MLP neurons of a small language model. Each row is named by its layer, matrix (down: output weights) and neuron, and shows model dimensions 80-143. Each number is 50 + 10 x the weight over its row's rms, rounded and kept within 0 to 99. A neuron's up and down rows have the sign that makes its largest values positive.
After each neuron's rows, "fires before" lists the tokens most often just after its 100 highest values on Wikipedia text that the model never trained on. A number after a token or word is its count.

L10.down391:60 33 53 36 57 42 43 52 37 49 40 55 53 73 54 48 51 54 51 45 43 35 43 44 36 52 41 34 51 56 65 55 46 41 38 30 42 55 49 56 52 37 49 49 37 43 42 25 57 61 57 37 49 62 68 42 52 48 60 54 57 53 46 50
fires before: "\n" 83

L10.down24:41 76 72 39 40 60 48 49 47 47 49 55 50 35 55 38 38 39 51 37 57 54 38 66 34 54 55 67 52 79 24 53 28 56 39 42 35 36 38 47 46 48 44 48 46 46 46 41 39 36 31 44 51 49 44 22 51 39 46 40 45 55 76 48
fires before: " and" 12, " in" 12, " by" 10, " to" 10, " at" 6, " for" 6

L10.down300:46 53 56 64 42 28 61 50 51 52 59 45 52 41 53 36 56 58 45 54 50 42 36 58 70 57 50 70 44 38 46 42 83 46 37 55 33 97 58 55 38 63 57 51 44 47 34 10 37 51 51 45 59 47 37 52 51 46 43 50 42 48 52 60
fires before: "\n" 40, " The" 6, " |" 5, " In" 5, " It" 4

L10.down213:45 42 69 57 48 59 40 34 64 45 60 38 60 54 55 52 41 49 50 43 69 61 74 57 42 42 57 46 40 34 65 43 52 38 53 38 51 40 59 53 56 69 51 50 52 29 60 53 36 51 38 57 39 44 45 58 48 41 37 50 52 52 74 78
fires before: " on" 37, " in" 32, " at" 4, " as" 4

L10.down444:44 51 44 46 40 51 55 58 49 57 62 47 44 41 51 47 49 34 35 49 41 70 54 41 54 43 66 38 33 28 53 53 62 35 38 50 39 45 54 60 61 60 48 48 30 70 46 37 35 59 54 36 42 65 50 52 43 51 49 55 38 46 51 59
fires before: " |" 73, "\n" 12

L3.down216:70 71 56 38 42 49 64 49 51 60 37 53 61 18 56 54 61 45 41 47 41 52 55 50 62 30 48 63 61 39 47 37 48 44 44 53 55 68 41 40 38 56 39 52 35 49 62 35 63 62 48 38 42 58 40 48 69 46 55 41 46 43 61 54
fires before: "\n" 27, "B" 7, "In" 7, "The" 7, "P" 6, "-" 4

L6.down165:41 53 41 52 63 51 37 59 57 56 37 31 66 48 51 57 50 52 50 37 50 62 50 44 72 33 56 55 69 48 60 54 46 51 33 54 38 54 42 37 57 49 39 42 51 45 44 50 57 31 41 61 50 43 39 50 78 59 57 41 43 45 48 56
fires before: "\n" 70, "-" 10

L10.down62:45 63 55 65 50 49 49 46 54 43 30 44 50 53 55 59 50 50 50 58 57 45 41 58 64 53 64 35 56 37 31 52 25 57 42 46 35 33 37 51 50 66 42 49 42 59 53 52 43 49 50 47 27 51 47 48 53 23 52 44 60 47 64 44
fires before: " in" 22, " of" 11, " and" 7, " at" 5, " for" 4, " on" 4

L6.down222:45 38 53 53 40 56 55 38 42 60 52 23 39 50 63 38 46 56 40 48 41 48 43 48 55 73 48 39 41 77 53 55 33 40 53 32 55 30 48 40 56 54 54 31 52 39 25 35 48 48 40 39 24 45 48 38 37 43 33 53 55 46 35 54
fires before: "\n" 72, "|" 4

L2.down167:44 47 61 49 64 62 50 45 38 63 55 48 49 66 63 47 47 56 42 46 43 51 62 28 58 48 50 56 53 47 49 57 60 51 54 39 48 51 57 45 68 54 43 39 38 38 59 51 38 59 60 49 52 44 43 45 55 44 45 29 49 55 39 52
fires before: " |" 45, "5" 5, "2" 5, "8" 5, "\n" 4

L4.down316:46 39 61 52 57 49 54 47 44 48 43 49 45 33 46 52 46 47 47 51 53 47 30 50 54 28 59 58 59 45 86 51 31 44 57 33 56 69 56 49 51 42 50 50 45 45 47 59 47 51 33 57 47 42 47 37 59 46 45 40 37 65 57 62
fires before: "\n" 91, "-" 6

L6.down70:53 51 52 35 44 44 55 44 50 63 47 28 61 55 51 43 57 52 50 47 35 49 45 61 72 66 42 52 55 53 62 56 25 68 26 61 42 52 50 48 48 55 45 46 37 65 65 33 28 52 49 53 46 40 48 61 47 41 28 22 57 40 50 41
fires before: " of" 30, " to" 11, " were" 5, " for" 4

L6.down124:52 48 52 55 64 58 49 66 57 40 44 42 55 35 35 59 78 52 44 50 70 57 51 43 49 46 27 51 54 49 64 53 19 50 53 37 61 63 49 33 40 43 50 62 39 76 66 55 62 33 48 54 39 60 53 44 44 60 57 50 54 37 43 44
fires before: " the" 51

L9.down425:42 43 50 43 55 52 45 48 46 47 50 44 60 55 48 46 33 61 40 48 52 70 52 62 45 48 55 40 65 48 42 31 54 56 33 43 48 42 40 57 64 61 51 58 45 64 51 46 23 50 50 49 44 38 49 38 34 18 33 50 64 56 42 52
fires before: " to" 28, " by" 13, " as" 11, " for" 9, " in" 8

L9.down275:45 46 45 49 69 47 59 47 47 55 43 42 37 32 48 40 42 73 36 62 35 51 35 41 54 41 45 56 60 50 99 67 23 41 54 37 42 76 52 54 44 52 39 44 53 39 37 28 45 46 51 36 44 56 50 34 48 60 55 54 35 59 63 57
fires before: "\n" 80, "|" 8, "-" 6

L6.down455:41 31 37 62 51 50 38 35 36 37 53 50 44 36 41 51 43 54 65 41 46 45 47 29 42 42 78 55 49 50 50 73 42 46 56 45 37 60 45 31 54 65 48 48 48 24 50 59 71 42 36 58 33 40 38 47 56 55 42 59 42 62 52 61
fires before: "\n" 55, "-" 12, "The" 4, "===" 4

L3.down214:49 46 59 57 64 43 42 64 51 49 45 58 50 46 52 37 48 53 66 56 55 31 34 42 55 32 66 40 55 53 76 57 27 50 45 36 59 60 56 60 51 44 47 59 46 42 33 61 54 48 47 38 48 35 48 44 52 56 58 31 46 45 45 42
fires before: "\n" 85, "-" 10

L2.down239:53 49 57 56 55 43 59 66 63 47 55 47 50 45 52 53 48 60 58 61 60 63 52 70 46 46 48 55 59 58 45 43 49 37 46 42 36 92 46 63 39 78 54 43 37 46 29 41 44 45 45 32 54 57 54 22 52 62 28 44 49 52 45 42
fires before: "\n" 34, " The" 11, " He" 7, " In" 5

L6.down122:68 55 55 71 43 66 43 34 47 46 55 37 67 53 41 56 50 52 61 53 40 61 47 77 48 65 51 37 48 47 19 52 59 54 29 58 44 51 50 37 55 53 53 43 44 32 67 50 40 29 37 60 53 42 64 55 49 59 47 57 48 72 56 46
fires before: " of" 52, " to" 10, " that" 5, " for" 4, " and" 4

L6.down370:71 37 44 40 48 50 41 56 72 42 57 47 42 50 57 58 53 33 56 60 43 41 54 44 41 60 56 35 50 44 73 62 26 44 55 43 58 46 51 60 37 48 51 50 31 41 41 48 33 50 54 50 50 51 39 49 30 54 53 43 60 49 67 49
fires before: "\n" 90, "-" 6

L6.down313:42 38 52 55 68 41 46 54 28 48 51 46 53 34 34 43 45 60 43 58 66 35 41 62 51 52 69 38 61 57 46 47 59 39 46 57 44 65 66 51 60 83 38 32 26 73 32 26 49 47 33 46 53 43 51 43 57 52 48 42 37 50 64 60
fires before: "\n" 49, "-" 15, "19" 7

L2.down258:44 45 45 56 50 67 37 49 53 52 43 36 53 51 58 68 58 50 42 45 67 57 33 42 34 41 61 34 54 41 55 55 53 50 53 47 52 49 53 39 47 68 52 48 50 58 47 34 65 57 48 53 54 45 51 52 40 47 34 27 41 70 45 58
fires before: " |" 54, "5" 5, "'" 5, "8" 4, "2" 4

L4.down476:45 69 51 43 51 46 64 65 62 53 58 47 36 55 46 53 56 40 50 29 53 58 50 69 59 51 56 64 48 53 48 50 48 54 43 39 71 47 56 40 49 52 65 57 31 44 43 42 40 44 48 49 62 49 57 48 67 34 64 40 62 44 52 63
fires before: "\n" 37, " " 9, " in" 7, "s" 4

L6.down410:45 43 51 53 55 47 46 54 59 64 52 54 52 36 50 58 58 54 54 60 61 68 51 61 60 45 45 33 39 66 61 61 54 42 47 39 66 38 47 52 60 44 61 45 44 53 42 73 63 53 53 39 51 42 54 46 34 27 35 54 52 43 28 50
fires before: "\n" 47, " a" 6, " and" 4, " in" 4

L2.down387:37 49 44 48 50 35 47 65 54 65 48 65 46 53 39 44 41 39 60 34 47 36 43 41 54 48 63 43 55 53 55 54 51 52 39 51 48 49 65 77 47 59 39 55 34 46 54 55 47 44 52 53 54 52 57 35 48 30 55 39 37 41 51 55
fires before: "\n" 61

L4.down422:49 47 55 35 54 52 48 62 47 48 61 49 39 49 57 34 46 52 50 53 51 51 45 68 44 65 42 52 53 58 28 52 58 52 47 46 53 67 55 42 48 44 59 75 40 48 42 60 45 50 60 58 63 51 38 70 46 31 60 56 54 61 52 46
fires before: "\n" 54, " and" 4, " the" 4

L6.down499:46 35 39 52 40 43 41 55 52 63 58 38 50 62 71 48 54 50 65 43 44 47 42 42 43 48 68 45 44 37 45 62 07 48 52 42 51 48 53 55 41 63 45 63 62 49 35 57 54 48 41 52 52 47 52 60 25 32 56 63 50 81 50 53
fires before: "\n" 91, "-" 4

L4.down292:57 52 44 45 44 55 76 68 55 63 64 49 44 47 64 50 62 38 44 71 35 38 35 51 51 39 50 61 51 45 60 41 72 57 41 33 59 47 54 67 31 57 41 49 48 66 51 49 54 62 56 52 42 47 56 46 47 40 19 33 59 32 40 47
fires before: "\n" 47, "The" 14, "-" 12, "(" 4

L6.down509:58 72 59 64 64 32 43 59 62 41 50 48 57 64 44 72 38 55 33 43 60 58 34 59 45 52 55 53 56 36 79 54 18 46 46 46 49 53 51 50 39 54 54 50 56 43 58 24 52 60 41 69 58 64 63 55 47 38 49 37 37 57 48 55
fires before: "\n" 90, "-" 6

L9.down256:38 40 62 42 36 48 38 44 46 47 60 46 56 54 70 47 53 26 54 72 41 50 57 53 51 39 72 45 55 33 57 54 53 50 45 44 46 42 49 59 50 62 69 45 43 61 44 64 37 56 53 61 53 56 32 35 49 51 35 48 64 52 50 43
fires before: " in" 20, " from" 11, " with" 9, " on" 7, " and" 7

L4.down142:50 55 52 54 58 52 68 55 42 47 61 55 62 57 58 55 58 55 24 41 58 39 42 51 52 62 49 52 69 64 61 65 46 48 56 56 44 69 30 57 54 62 40 60 25 61 54 65 45 36 64 58 46 59 48 64 62 54 53 58 35 51 58 53
fires before: " the" 50

L10.down85:46 40 69 42 34 52 58 50 45 55 56 50 47 51 52 57 39 58 49 58 44 45 48 47 65 39 56 57 51 32 60 30 83 51 65 41 60 64 40 54 58 23 50 42 43 50 49 51 36 52 44 61 49 42 44 43 37 45 32 43 40 56 47 48
fires before: "==" 46, "===" 15, " ==" 14, " and" 7

L2.down45:49 61 52 57 51 51 43 36 63 39 42 35 47 40 46 32 59 50 43 61 48 58 36 55 54 41 60 50 60 55 56 38 68 56 49 57 49 67 51 41 43 49 38 48 63 56 38 39 48 37 50 30 51 53 58 59 50 42 37 48 50 54 41 64
fires before: " |" 73, "\n" 9

L4.down278:47 29 56 67 58 45 54 54 39 47 29 42 63 48 58 49 44 44 59 49 41 52 46 35 56 34 57 59 31 61 38 46 42 43 33 36 57 51 62 53 51 44 52 45 51 58 52 64 54 29 45 44 46 42 54 41 71 56 64 55 33 67 57 31
fires before: "\n" 71, "-" 21

L10.down65:58 51 42 56 47 48 59 64 48 67 55 25 44 40 57 56 68 65 60 50 43 45 36 50 47 59 53 55 37 39 45 49 63 59 34 50 58 55 49 56 57 42 40 55 34 47 30 46 57 58 40 27 50 67 47 43 57 48 45 49 59 65 45 61
fires before: "\n" 40, " |" 23, " /" 9, " listing==" 4

L10.down367:60 51 34 53 30 36 44 50 29 51 54 51 50 37 53 64 62 48 41 46 45 58 54 54 55 45 70 60 35 53 68 37 63 41 55 44 43 40 59 41 55 50 38 52 49 52 48 63 54 37 59 43 48 54 40 39 39 32 55 37 56 50 53 64
fires before: " |" 85, "\n" 5

L2.down248:48 45 40 55 52 52 34 39 25 55 50 55 56 43 56 46 49 34 51 55 44 48 46 60 56 49 55 32 51 37 85 68 33 39 48 61 36 49 60 40 53 50 44 50 43 70 35 52 58 34 50 46 59 57 42 50 48 34 72 54 53 44 35 54
fires before: " |" 41, ":" 5, "," 4

L9.down478:57 39 39 41 58 49 53 67 50 55 46 61 48 59 70 63 52 41 57 49 53 62 57 68 56 60 67 44 70 51 58 36 46 55 45 49 62 73 50 48 48 42 60 52 35 35 44 37 37 43 35 50 42 59 52 61 50 50 55 53 48 46 49 57
fires before: "\n" 99